From a checkpoint of a small transformer trained on Wikipedia: 14 layers, tied embeddings.
MLP neurons of a small language model. Each row is named by its layer, matrix (gate and up: input weights; down: output weights) and neuron, and shows model dimensions 64-191. Each number is 500 + 25 x the weight over its row's rms, rounded and kept within 0 to 999. Numbers have three digits each. A neuron's up and down rows have the sign that makes its largest values positive.
After each neuron's rows is what it responds to, as a language model described it from the Wikipedia text at the highest values.

L4.gate226:493475531466557498460443475487539485506492499471514515446520457513506463488477513467503480499479481487524516520465524501560471515519490516555483480540456494496511480530459464487489485492460454497484558477510475503511521505480513496485497493504529515482464506523462447509471515484525521463479509526536509498511554466531518544486528458510518501508540488532490502479520496472480526512508
L4.up226:499507477487482459498472510537447508470496529450483530497482511503536507539500501489445499518528450509482504539485485469560519507496488489533490510501500508517530457539494480560595507498507518553475523544472489510495525510466518485460468476461497489532511517475541440496478493479474521486450522526484500488474520512535504487500504495500475500513529507484492502526521449545514483488462
L4.down226:501487504477523505497472465547501520489486505451508526492465485462520524449494492521524505496481492515543519529442500537548501514505475549512513476492498511493524512515481514512456520509472514484549531457482514488504486500485455564524522484506514522486508532504514532546475486482519527486525500519522513502530501557527514464479511488556483453516503473505479475510503506505478488526491
Description: Short word-internal pieces, often "ab", inside split words and names (Kasaby, inability, rehab), plus _ or ^ before "{" in formulas and scores.

L5.gate39:498513512536515450479495498495524525463530457482506485520478505493434492507503474567481499520501500485498508527471525550496476514452523518510519512516527473514521473517456458475477516515508493514440492504464495473513489503520506490505558517486509506476487506462486486499510529519540490518481458484499496489502528513466456480492480493495511480499529508487465495540491462490460500478502
L5.up39:488525499498500465481465480508506507501561484493501487521504541533444493515463496539518515497490493501507492538523559514522482526479517542486452492530511476494518501534473523499510533527507509545446495486457480507507477512501483503487515492498500547501464503492475468489526539504554502488428515484523471438480525493498479486509480481501536485499501510475468479518460474509448513503529
L5.down39:492474495503507520495503435509494463509474503470477562493461472477512539478458498447493561498534466557473507465482537471528518504515471458479519524482466547531491513496537509531489481479512513508510481531507551520538498452468521499472502507486518505461519558554519536467512464532465509532488516487496460532501471523508513517515520459486478487510498544482495532531533521477545526510460
Description: Short consonant or suffix fragments in the middle of a word split into pieces, often a doubled letter or the -ab- of -able, such as Moffi-t-t, suit-ab-le, foot-b-all, smug-g-lers.

L7.gate173:520485505553511479504510506449485494505539501543549509504478493565488488539519520504513501488498476529473501494488503533513452512461527511499504507492490485474480464527481488516460493477535453483510483515522496488541535546522479541493498531473481496482444483501483502473497498490512535486513500507481490514500495490485493522513487470498562526495519543499506468548512482498487497479447
L7.up173:526491516520497489493521529484460503484493515477485509481488463529501551532487478547549528523488484527484544497496520514471517470483511544548502528516483516481474501513533489485528537425434482494495530503487483480485530509476533524504554473500487546517496486528498531504491441483491538502463513497521426529545486479496498476467480483507549479506512478526470481522496497503454457512515
L7.down173:530487493505548489537494482526530484534486505521487485461489458494519471468524491532457467483500504440536470505473529506501483511476565494519488486508500516490502468492498517537476486487509487485446464511532493512503462486497498492515541491511500495502471499481515500517519509463523508505491507501533526524502492514505482534482494549537499535530510487515551547472470500477507528461527
Description: Word pieces that end or begin a proper noun in tables and lists, especially nationality codes before player names (BRA, ARG, CRO).

L5.gate357:461524508501478535476507510497535517485469485505530451489492526498517462530502515505495486489473528458505513520537481498505505477510528509497539480483522494508507506491503543441507514485527505481465495450521464500511500511536467510471541506431500444517480492495499485495501510564512515500515527496509494516511473504516493467548467524516515474497433484479491528486473496476500482532453
L5.up357:487499500536455569491525471471493522488490466484533500481496520524523473508522512471533497490468492504489511548554470491448518484473503537481489504517522485478480523511498516480523504496505530533471497488531530466499501532523490521509499511483511432481470498492520516475495508522481476519473524505473507495488460462510483475487554539500521463460470483471455524478464510504532527506507
L5.down357:490516525507519499491483513527500496497469497513487519546502450538463485515496505478490557510522452503500506533460515488497506536457516453472453495535495521511477584507531493515465489462479476526521466506512515472483474514463488508535524504524540499488490509477490433456450473490476491533519527481525490496477446480528508507503531502465456503536520522517510502472487480484491484504527
Description: Short fragments in the middle or at the end of an oddly split word, especially d, as in Birth-d-ay, touch-d-own, Secon-d, also est, th, end.

L7.gate312:487491491519522500468504502468506522470534489451473517486542483500524477466512510511503436482537518494507502519474512507518512454513497480458488504506503483507516490506518514499507560487484514531499490524488485487526509547521514507471480449509505454484488469524507495496463480491496483467535501503511480473492520543509477577480480481488493506485528430516476494499528514494439465471505
L7.up312:487508504525484543492495488531493480502509499498547489542480459489488512511513518475515544476470506478475545486519532489506499506528460528490485502488499501497460523496502486532473489484492461498507515458536556513460493497513545487489481507443494534434536488466466497495479527494481489522474478458500442453487475487463530465519511441523496512462445517457505467541478466498476512480530
L7.down312:511509468508515493480479489477497556467526494492518525500501475486477537532484548525478534491479551460484490542495505499475538531478475473471523475536531489492480501503503487509491513503553470500500464504510462455443519516468557501516490498519531488506519503483519495445513514498487494508537510485509467521521462522558510503551509504510555500475488509507493532490518501517493519461524
Description: Unicode byte pieces and mid-word fragments in tables, coordinates and lists, such as a symbol byte in a table cell, N-o, Y-ear, Syr-ia.

L4.gate336:514482527470438461492479458507520492496490471492547468501453502456507443467520474498480500475465517466486514516460503504505506505530486502496518471490490492537466498554516493507540466462517489522506548478484490461491497458475507478488528468463501506505526501508493456524466470540511544463482457483496502530510500515521524545536491480514514506521522468515505491499486508507447516522479
L4.up336:507489494434475467487497478529525504457464480501492515490514513465496490494501501509477484482503483482462527495508511500541535536506478486485539508510518459488498445509509499536510518443518469505457475544500482518507463456493532522463524476505462504468481511486531520453507467545511493466459466457533497517515484492552468532498461485508516468528491448483500500509496525532445459490448
L4.down336:534495481536474510461503542475478532492487531499581514483482474503525496493459513473486516524486477521474496516462534499473516534518488470550504540542488500473522471492511505518506504518503522466502484483477512519473510491511463526469486497514503499498502449522489513524466495513501523491468499480481503487524505536504494477441508459523474529499465530497489484505511492461527517488504
Description: Empty cells and separators in stat tables and coordinates (e.g. "0; ;", "/ 26.9"), plus mid-word fragments like "Pre-m-ier", "deta-ch-ment", "ad-m-inistration".

L4.gate538:481468481511558525477493502460512518467491518512519505478513485494509456480503473465484535514516492507568515510497529494464512515528499477480487490496494543475455494517505500503513485472475496542465527481461489521424500475423486483515502479485476482482461503471485520549451437517531555480499508546507529494510531514538487527517454519540509497500482497474510499478526504512497511510481
L4.up538:487500525515532490554513484490537485500462472503501517524510525498516506488515477494560495462504456440475515525540494476484545487466494459454507517519518515428504488474468531527528487493523519483532484509476503493470481482466477543519499552506498500516460506453478538510504474503542497515473478506457508515528505482476533489469484503529518554503486535501517502507468512504469509506525
L4.down538:475509503465539430536455506491502472528498484530492515506490451507475492528456462464474540503499498514497496530500531491471493507462511451449487491501535491488456492483528470469503499464503519486507508519461529507476512509526473511533487461469517494501468535483449494512534489470474479526516500510536490502497519460536493514530519563479464517492496522469540514520475494520473493493523
Description: The pronoun "he"/"He" and "y" in "they", plus "he" beginning words like heavy, health, heat, helped, headquarters.

L5.gate221:476486514516510500455495506504486529531474460540544494483513485511501547495529521449492486529488518502496506498507496511510503504568491508515490500465476496496477515548531464522507452499499481511532515475546500512525529462492494508505473502451503478482484479477508498535450516509501513493491481523513481550472528487508496529521462439487504476494499483420507520494514491497500494499454
L5.up221:465469538512504528488521482481519496497489437489504487480474491523484460515494538534496481493476508471485528467455506536493455476521464461476493472519524491522540437503494523474495508538554443513526454514530509470510482477479516539548522518477540493465491474460479472508477502501461505507507459495485490485506500478484484506495509493512485526466510491523534486493508481541544473514483
L5.down221:493533546489515528492507470446460485513449489487513483500489513517434534517531505499496510509498470519510499541455479502483479557477473530487520528517531532475483464504517473499530495478493506520499480470510505485499553535518506490490499467491491533496497506503499491434509465519521495487478446516525491509524512488527504439523492481479497507530552557507484477504500481513528523532511
Description: Fires on "==" section-heading markers at a line start, often right after a table, as in ==Production== and ==Medalists==. It also fires on short mid-word pieces, especially "et", as in Details, planet, net, meteorology.

L7.gate61:495515527482492497521475471530530493497511486480521504532515499513501497470491488539491449474526517488468476476470509545521527477482478545491480567460471517519510518553496571521463492520485524470522500431524475498507441486477494480539481519451478506485472495527484483496529501532458499509495478468490523491456515470528530499507474464520508499492550432489510516480501477458460486511497
L7.up61:492491520490476536442493484455511467469541502504525533490495525486447517552512466507526490477570519511497501498461500489475542501480507514457485467525525517519483532523514503486501484478478483470507465501532503500476536486447507468469513501479552462533491511555519469517501475524488495490513523501511530507498535480487459529519515484493508479500506462474499500431541492527518458520496
L7.down61:464451476468508525502521537489546483492469505481509507492524460472486518525537464507539530531542572509501515544509540455466522509472492547486492481512518468446488491453499481514469519493529503537516488474493442489525530516464536469501484470521478487513518511468511463522464498552469507517547519463535450500460509511470486498492491495515488513517447489500461505482552436512493455553486
Description: Word-final pieces split off mid-word, mostly ordinal endings like secon-d, fir-st, 3r-d, 66-th, also u-nd-er and mon-th-s.

L5.gate354:476506494512513466488492504498540536519554479482472496486513479535530526474477558489501526474490483484520460465518508513549470509463499556496517496492529497539491503451533444460520482483491528522476506468531514552565474472502482510524485494478490499444515484492500538512496516480549518457512512485554503506505489504492505497498479508478496465491486474474543510497505480470487473520503
L5.up354:499516527485546489451436483477511465526470501490491477481467506518475454475483511497525517511519489528523498501459523447473473495507492503512486547474481485513526497480480523481553510526525499529448490488489518516551534531478508498461490469528513503495505517516485488515468502471501487488530531499452552497492504507472474505478498531498463508528534503491470483482467464485507538522501
L5.down354:529559509454495493570489552501502502534510505540526522495481506522515549517499491518511482514462447498479483479495471525535465486513517493528532482500475478498471520511529511522497549522476507489518501500534535476563497489521508467482511504518523507511511517450471504494507503499517495501502488537512531486515454553476500486506500489529489497492520522522501468527541522520547493473521
Description: Fires on word-piece fragments inside longer words split across tokens, especially "ine" after a consonant, as in Eng-ine-ering, p-ine, alp-ine.

L5.gate132:490507479498528528514490530517511515479479485456535507506497481489516561549484495474468465499528529504492484489500482505488468482492487511495546487496522510530455488500513537502502467497509493481471479498540491536553499538466492539499521482499494517474487474514557453456525520522485500481511475506512543479465514535491484517508455518500486490483527466495526490530487512465527513520416
L5.up132:515435496515487518472504487450534518508484534504495466485482497493517553487511490526470506475529533529492526509455518542507473501489498504462481508507499484539466511526493516513509452528516501555512496487477517514479489486470514471526498528496528469496487515514481449463494478518481494523510559536463457460508474478510482516498556511492508471474505543441493514521481515447520481473510
L5.down132:525471475500488510456498509516548515475471499530517474497466523521507481448507508548501488542495511491468508506530476491490538528493491474506466496487486472482499516469540542454538516495522535471492540485452499464492498490525449496499478531515507466503534476488469521455472510509518462515522473517501507515519471482495526468485487504481528485512475488461507473484516480559473495497512
Description: Final subword pieces that complete a common word split into fragments, often proper-noun names, such as Atlant-ic, Assist-ant, Engl-ish, Russ-ian.

L5.gate392:480495504476578513497472443504474464524500500493523481463534422472479533497480481465481480477484461504466467475460500489489478555507483497472489482447502501495466489527556466519576485485506501481537542529504508510511512516507487520550467471502482508493510476456490510493482508484503535496523500497474506509481483471518486504487488511522482555495450516469502486506522496492469488519488
L5.up392:519536512500520501552476461521501475459510503527466480536497520479442446489510480532463503465517508479505465525524486498520490492526490482504488485504524491452492497513498499490488453493531522467519477536537506498478487494436487529527535547492471478512537493486502519471468502531497469497528495501467537500510451484454523470568521533517483514462492494507513515487498472507484457526509
L5.down392:542469471487499479492525495488478524483534507542519503508507480488474465523495494493498469526493483505493519503503467539510475524483543507462506494502475422544487509487512505515449521493514476479546489477510529520508489510507488494534502490525536480482542524505490518526507510547448526481476485488528501512472509463474526544495514507484493507465479499528518525487493462485491487529483
Description: Word-internal fragments right after a one- or two-letter word start, such as "ver" in every/several/however, "ut" in but/out, and word-initial "re" in relocate/reflects.

L7.gate219:496518496506517524485495528505527536503483462504478518465522503509493556509470578476514492479494465497499479525464513533491480477466540536440505477453494497513491485520502493493559572487462530497465511475523481574507506525518494454503494516478464516462460507481482497449538454503521547481466499507492485497535455480540532502486473471493535476505480479552505522549484515470439492538482
L7.up219:545498466468484452441490525522487483499501497488473506546494530504500489506479481498523529534524496476452522487576500459511467491466490479508491503462486497449475523516472509541504498445471520497510497524462494491511516516539487473477503515470510476488534500491467500512543461530491473519439522495527499519528490515456460498501499513496515524504528479532540476537506467504493498528516
L7.down219:532501489508509503476485516497495479474507513472507527559529494485542534481517453505506502502501520509518511508506502492460536554491497532529488504503518527450504479540484484439482483532521455539525515449509497516523504501510521483452501498491451482531488481503466483484511489510478492501490476502505534565474491470487428513473507501505499487497470499498492489495522526514489512524516
Description: Final pieces of words split mid-word, like forc-es, Bl-ue, barel-y, and byte pieces completing CJK characters in Japanese or Chinese names.

L7.gate251:505491489465496530503491555492495526525473469547539450489532475466519521490507488489482490518499493488520523514493480497491526505525474451463512499510513485490512453519483474495531538463491527466475543468508512503520533501462498493507476477475491484528502507508539521475541472531502546501531475534467549501457500510495527520583510527536522496489461536484509540491513590545484455526479
L7.up251:556470467484520507469530529497521458462536464483487506520505481509498475493492475495516516523505488470527432498531483461473504531480470522505518530526507496513531500488510510433442513500534495451512513482450507468504490505473518514492503480540502481472503515478451490499514492514503532503479503464553498478485516480446512518488490520517498511492485494486500474494525487537490487487487
L7.down251:505489486452500519482474490465524535473486538480484527487512504494478511533471477519465484474482469491518487431503491486480459518479484509470476512486534483517509513499541466496491524539516487483512530492475461517542485521517447541478472525449494522431505538540472486456511542522478477503556534500490541495470480503475495511480483510509518488508512521495501510486500491483475511527497
Description: Short function words straight after a verb, such as it (replace it, approached it) and as (appointed as, enlisted as), and mid-word fragments like he in held or synthetic and o in also.

L4.gate191:499500531524524519502501451479512508491529532445542483490495475540464555512470519494498496494517464511527511465440517504478447512487485516480468527517527505490480472440505479505490451505497474547511499501495515507483453527487525472536501497507455498487476451479492483471501502517512494482518514504505547501464502502491436480535505502558495495454502544474471502463511501502516488504483
L4.up191:494509515511522498503503490511519478557531500502507526489510490478501507466517508444529487516472466473485455525491520512514502500497503490539484505515514496468471510516510513493541519526547496474531524528503510548497506506526486480523485517508470466504478484439479516509477465487476525525539503514462472524529500482497510506523525490494483511478499487481512478559503482502534548481516
L4.down191:511521446518518479506561461460491490492493493507488533481528471492439490526483486511489490485560505501503525478464523491507493464451525501457485503523493460475488501521509538455472488488521490491505502479531530488475498502474497517535500503539485470528447515491524486538510516514499507530475497501528530542519509503465526540533515535469515517544526476454506509484511478470537502501506
Description: Mid-word pieces such as ent, ound, end, up that follow a word's split-off first letters, as in s-ent, s-ound, f-ound, s-end, repres-ent.

L5.gate253:506441553503541448464460489515532451518495496479515458475478478514478482519497488515484481470505500483553543497497509493493506478482501490498566484509496462470463476496504489520549487509476463504525507523492495464500530486502491466504513452485488518556481479505494487469478535473522543462513484531496514518485451563487509516479476469502481558456498467521528477509505518534464510470504
L5.up253:534529511471473503508447526485478472535494488543499492455521505516464480489521450500501488476510505506492545558480479515471543506487481503496525514500499495512468485436501505503524505485493488519481549500467468516548484508505498492462497452511459512507498530523496530479513501513512486503453525529459493518399500491535510514472525477481508513498510502483503473516504480502488512513471
L5.down253:482512508531480509547491476486509506480452514514506511517461513519527529532481474429474513488492498533476486499522481427504454560504492488481509541474499539555455505515513485517542526488485510491524449527529497547505480462514523479456510505545503502492511528465500514495510490510513528505492473568503505504509475479521520527486529489488531507512519495466510484509475529482541500507504
Description: Word pieces inside proper names, mostly people and places, often foreign, in lists and tables, e.g. Jay-an-kara, Jak-art-a, Ky-ry-lo, plus CJK character fragments.

L7.gate381:486564528546504487520425452430467460487505521499474506516460501466524533515475508486500534508507491503532490517491542473558492491535517513504472518518509503481464514495532473508511502486470490496510470509498481526551521514486514507497438516497475580515481477483524500474518502484523535471503496496515525489456511515483453494491431524513454488488500493512453498501531507521488468475503
L7.up381:522529520525520522465497511454479508543513493498476517481524506476500517485495490507489503531501483528497492511483493453529482468517487501496537509507514433503517513500502501431527462496488473527523478515472503516527538520453488501496490510495518489475523499472503556507499492520522529511506506518533466493490532423516491517505478467487492514516504480501476468476534512506535483483523
L7.down381:533482502526489493492489488495478515533515520528461467545520519548517522476459487478502540543471483482509511507485490567507505470474521496499513506467506492516501505492523505520545525460466485514507489516486519510530498500508500504469504529537523493515520573459492527477488502493486541467480504531514492475510494491532512484499521476478491536488507416495513501523526508487501512505499
Description: Closing subword pieces that end a word split mid-word, mostly ending in silent e, such as -ore, -ine, -ate, -ie, -ue (Mo|ore, decl|ine, St|ate, Bl|ue).

L7.gate87:534509481471499497534515478499505469454488476503504528488517458543509491496484509502489494506500465498459492466486535574468503482526539518497463512466501534463504485489506484517480479490508470509472540479530474523523515465516512471482502504445499461519464478516486530524508518521516513458495469497520490524489568535555498492556524455488502471520505474482458496533483479531475486490481
L7.up87:474491471477496540507488510483479495499495499510517539530492507499571536443501497530524524490510519445505502505481541522468531475491555505499479513531485546493500544472501507465452474495521519512510532488482522481459510481539492515467449517511485465493514526481475515500512466509515467499544513491513507460494498517531502516515510503494477499529498485483479490504504514502508519478532
L7.down87:485508490518488512455545473525443486522490531522497506542497536473525529469523494528489502509469548516501522471566496499491485529500494496511520485505508493536492496505547512506534496461474491511537512491438462514496570486492516504513521509525477513498516530470488487486491462482520501565519523532524463521504454476505493516487493520462515513545474459492483523531544530497515467509512
Description: Wiki section heading markers == and === at line start, plus word-ending pieces after a split stem, e.g. reac|hes, histor|y, Polic|ies, Counc|il.

L4.gate550:457476486485511527494475511527516524512475525448543497464512457506478491496507545474495475467493513507475493476508540498521543550521518481507523480503512492511472495463515493519523551504482479480476521458503478502501513497494518488532516529505469514502469482481498467544491469512513536485477508526484533503539461499537475509539495470508458523465451493533504528525491517475475539538516
L4.up550:531535507480530534542481514541530465514457527499517507461535462519525477496516545496514501520466476488470501480473488490520483507525540482502528510508536467527508498481482550491508516456551502442461493505526505531512513500519531500499531511473463497509507504487490517499546483483516532485490510462500512506496498532530532508523478443518491544505464536486538519494501511529483519533508
L4.down550:483520500528507498489518493489487468446496499529458499502513494511537483476496516542503503518475525523460498482532494485537509508516469507471496493521524520491497511506523501476543458473491454503513461500537513569482500460520507423512482494492485521459548541511503474457497542518506483498525535486458510474478508499506485506536483506454521490530510483542467519477469524501485506478459
Description: Word-internal pieces, mainly "es" right after an initial d/D (Desk, design, deserves, Desrochers), plus cells and separators in pipe or semicolon tables.

L4.gate444:507495547462472533499519476471484502465502500505504498490473471515503520483484498511539446498516462513501539483494500475507554489510486522492492501477509530486492422496497497505524484468475484506526486539491470503544500497468450508465519516489490514500557500508516528526495481516489484500548472520484517469517514494479531476453462510528486491496492468516496481509503533509514468502475
L4.up444:457500464486531493462540473498482522506463540510504523494477493502532537482523489468518500504478498501509490496484513501509476532522508529553529467507477477573460573510550495473492491519516494496500521526518527532497533452534509448520455525432523486484490510535458494504520481504500531491508537511508524471474484483502511521527486508483450473511515549511548482473516499496500536498488
L4.down444:517466469492505516494512498479479512468479476523463486516495532507488496463509536471506520439497476530515465470486496501509507504491489525507556519477502461540554474483532522463453494512487467466510500511539545529478480520500504494482492552514554546532479508493505466438535486492457537519528478501477498505474510507517526542564517489479536483509470473462487492504505509498538489454511
Description: Second pieces of capitalised words split after the first letters (N-an, J-an-uary, A-mer-ica, As-ian), and first tokens after "= Title =" article headers, like "-".

L4.gate477:484497489483489551525466453474506531515502531465479473459469500508511505486509530468509488547491531521529517444511517525514457519495530484514527480502521485488518518506486516482493496495458501523476520485498481546512498529523510480477485497527508442464488493493496462450466483497491493502511492480500535444486558498484506495503444503503484476510450517501523499544489517485500516577481
L4.up477:527530496516532493512520515542471499526479498503505514523515502476487463484508471471450522488482504544515478498501487489505491503507449504511499466539467508528490509507544482506479487484505493501504566469529496516468477499483484490523445444490499544474468491507500479527475563505517554508470514493527532498436491492531533496539536523480480476498503491508532508523552444498473525502516
L4.down477:478532479425477496493515480461498474464524487487469536510493512512549558479518488493514517487514469497484525491469500448453531485514477531479468490485501492527563532489521452468474502468520529507469511501486491511468511510460509509541484554492529478496482506442493493496543470478481473566510539507537503488487476492497498513517506486461528465526514491502536479495526533547472465488493
Description: Wiki heading markers == or === opening a new section line (Career, History, Awards), and mid-word pieces of split common words (mult-ip-le, for-e-ign, Fam-il-y).

L7.gate330:486511509466541466489459491512487522533483515453485513484494531541512520473476494533489509498473494463513495543499517542526463518458520548512462505480483499492478526489482465505553496484496485498514537493514514515521461497478578466477529507503516487459553481537514512468538517452496529512487480492493510498497503488496480501541498520495481491489497478505516486513516519491490462523534
L7.up330:495459516514553460497518507490473482505460547516540551530526513489507525545498478496498529460495470499478493498461471468502515498488492488511484482527510500496507492513497511468476460518517493460497532492513480508477491533521523521504508495485488539466530472502581464541497555466498546490521537493535476477520473503526487528521485511489499479503520457522490468529528468511505479489448
L7.down330:501477542454491502498520488525490499535432529484482539473504459475477478455486484507506461467498532481506511510491486533506511492492471488513489515503500476505467495509490510528514490497480511521467509518500507481496504526478488516521518505512532474481500474481530508542534470531518506496523456461492468513553481525521468540509548509466520515501477490494483475444485527506522509497534
Description: Short letter fragments split from inside longer words, strongest on b in possible/possibly, also im, an, in (Protime, province, maximum).

L7.gate473:470512497541513507490462478505531510496525503479544490498510478540487502462530495512503527491519512503483484553483492468494509532536534511486471467505479485494459501492556495526500514532550500526519548548484517513501495486520504511497480473475511493432490518486501497509526509525517582471529520527530482522433547501502464497519503525496510517474479483491475504512517505481515520502450
L7.up473:539529510444508511452540475489540513470477472551517470522557469480487496538500499448473472537491504524483513501487471552523503507465534467502491500494482462480517498489481458433487512498500536512490509458507496495468514513465498530511508550516498490487513500493464525509522489522549510521473475482484520516495464460509488470493521516517474472455474494533501492503537518560500521501498
L7.down473:497483464520513503498537492480478469498521513527470479470499486495493468492485475520528491551468509528482476513540455507517493487503496478486474522486493486476541507455472488480468519489523498508532536490528514541461542490483471477520487479526487446507470535504498522504500480542473502512492471511475502504477509487473504494545532486502533477467484517524454473509519469447519505542532
Description: Short word-piece right after a single-letter word start in oddly split common words, such as s-u-ch, s-om-etimes, b-ut, o-ut.

L5.gate151:492564539511513543466525524494497537499479501539543491483452520472501486491482505504494492475474496510507518558486504476513518507567496495477480498513501529498484475474487501483511488467495504495485507528493502472532499550479493512455520507471472469472520478458484498538501520501523550513487475556523508492495496553501500498505529527514493531474518529495520476521497518500537499502440
L5.up151:493519451478519511504522531507525494520512517503506527499508537477548508495505501506465491523490502530490517530521527503519505486508499493501481534443504510473500518535492496488539495477521529468476535468448476480524488480524468502474489521532481460508500522509526479516492525458504520516566469547467465506505536502520509517556499510499514490521534501463511507539473517504497511533501
L5.down151:520513509500530505493505473456469481499494454488476536489529487490528468503521462497458479528514524510492438479520511507483536506491517448498495523501516464512516499511468485526511470480465468569510518477504515521478535478491490503508478491512512454527489494527537537482545467518509494545486461536512525505483490489506482543483518486517479525462493557490489535509450490527462517482507
Description: Word-piece he inside longer words, usually after c or s (Cohen, coaches, sheets, Bohemia, heavy); also split-off initial vowels (a-ctivity, I-ndia).

L5.gate419:467508502514478457533489522545536509514467520516510449493464501491489483454469517504485477501491507449462490509443503509488485489544487507508496468518500497486459481499480528479481524492490517459477516502512483492526521457482502472512510541503405504518543497486455495476496491462503507465494489522524493503463487515516500552563484524526491512499546486495489477499475529484514509501454
L5.up419:526493445522513534520476532568475493514474522477502503529466541511510485469506545510494508479456491470521460510481512524472510473545467465537489498486499504537493517475482504516496522470464518480496480492481503490490503494513501470515496546500496517529561522561480489480481512445482472527498497541495516504462509511520526552543486509491518523504552549489464512492513483523506534463503
L5.down419:521508450527507505458477492524497479526525512449487506549480544489518507471494517531516497485476507481470520525503530528486476517531491505510506478474509468480528503551506464482474512501474489506539483491500509504478488514561539501528525566502547521511544553519490496504472484533454460510509532521515488502500490498473520508464496524512493478469510498516487493532509497519491492533492
Description: Mainly the invisible character after geographic coordinates before the slash (120°29′30″W / ), plus second word pieces such as Gu-ber-natorial, Ger-man, Tag-al-og.

L7.gate149:462519489504457535528512486438496497492517477490461511504509473517517517505499501516453479484473530524495497453467541497521487526551459480534499532496472517513511491522510527500487494508474478492468480459469499531523505498488572461484485517478495531513539482511487458515518520501518510479558513475489485487473500507459473514515483520505507489509514480499519546519526532518527507484493
L7.up149:526501473509530495506507533503463487484484505530496516506549499532507534506511477498527521441489506519429565493495519494514485502506476499511533522479508486513485493481508504512504507518491467516537486500461524514504535566498518494490516511497511534539522517510470472511493483521491471512607537505502457470490475519499530498522531523471506465524487473480527503517512535520535510507506
L7.down149:506526485434471514523513502484520513470492506499464559470487529528510528498547502493491508470509543511482486445496495514502509486504472496506518471501491519521513522534467517539513467565499480483491460497489496484542532518489508476503488526456464494464508512540506491461505505488454504516516504542501480495521527516452523493515534510449543477478476504504502505498497535524540533467531
Description: Final suffix pieces that turn a stem into an adjective or possessive, mostly nationality words (Ind-ian, Ital-ian, Finn-ish) and -al words (Nation-al, natur-al), plus 's and its.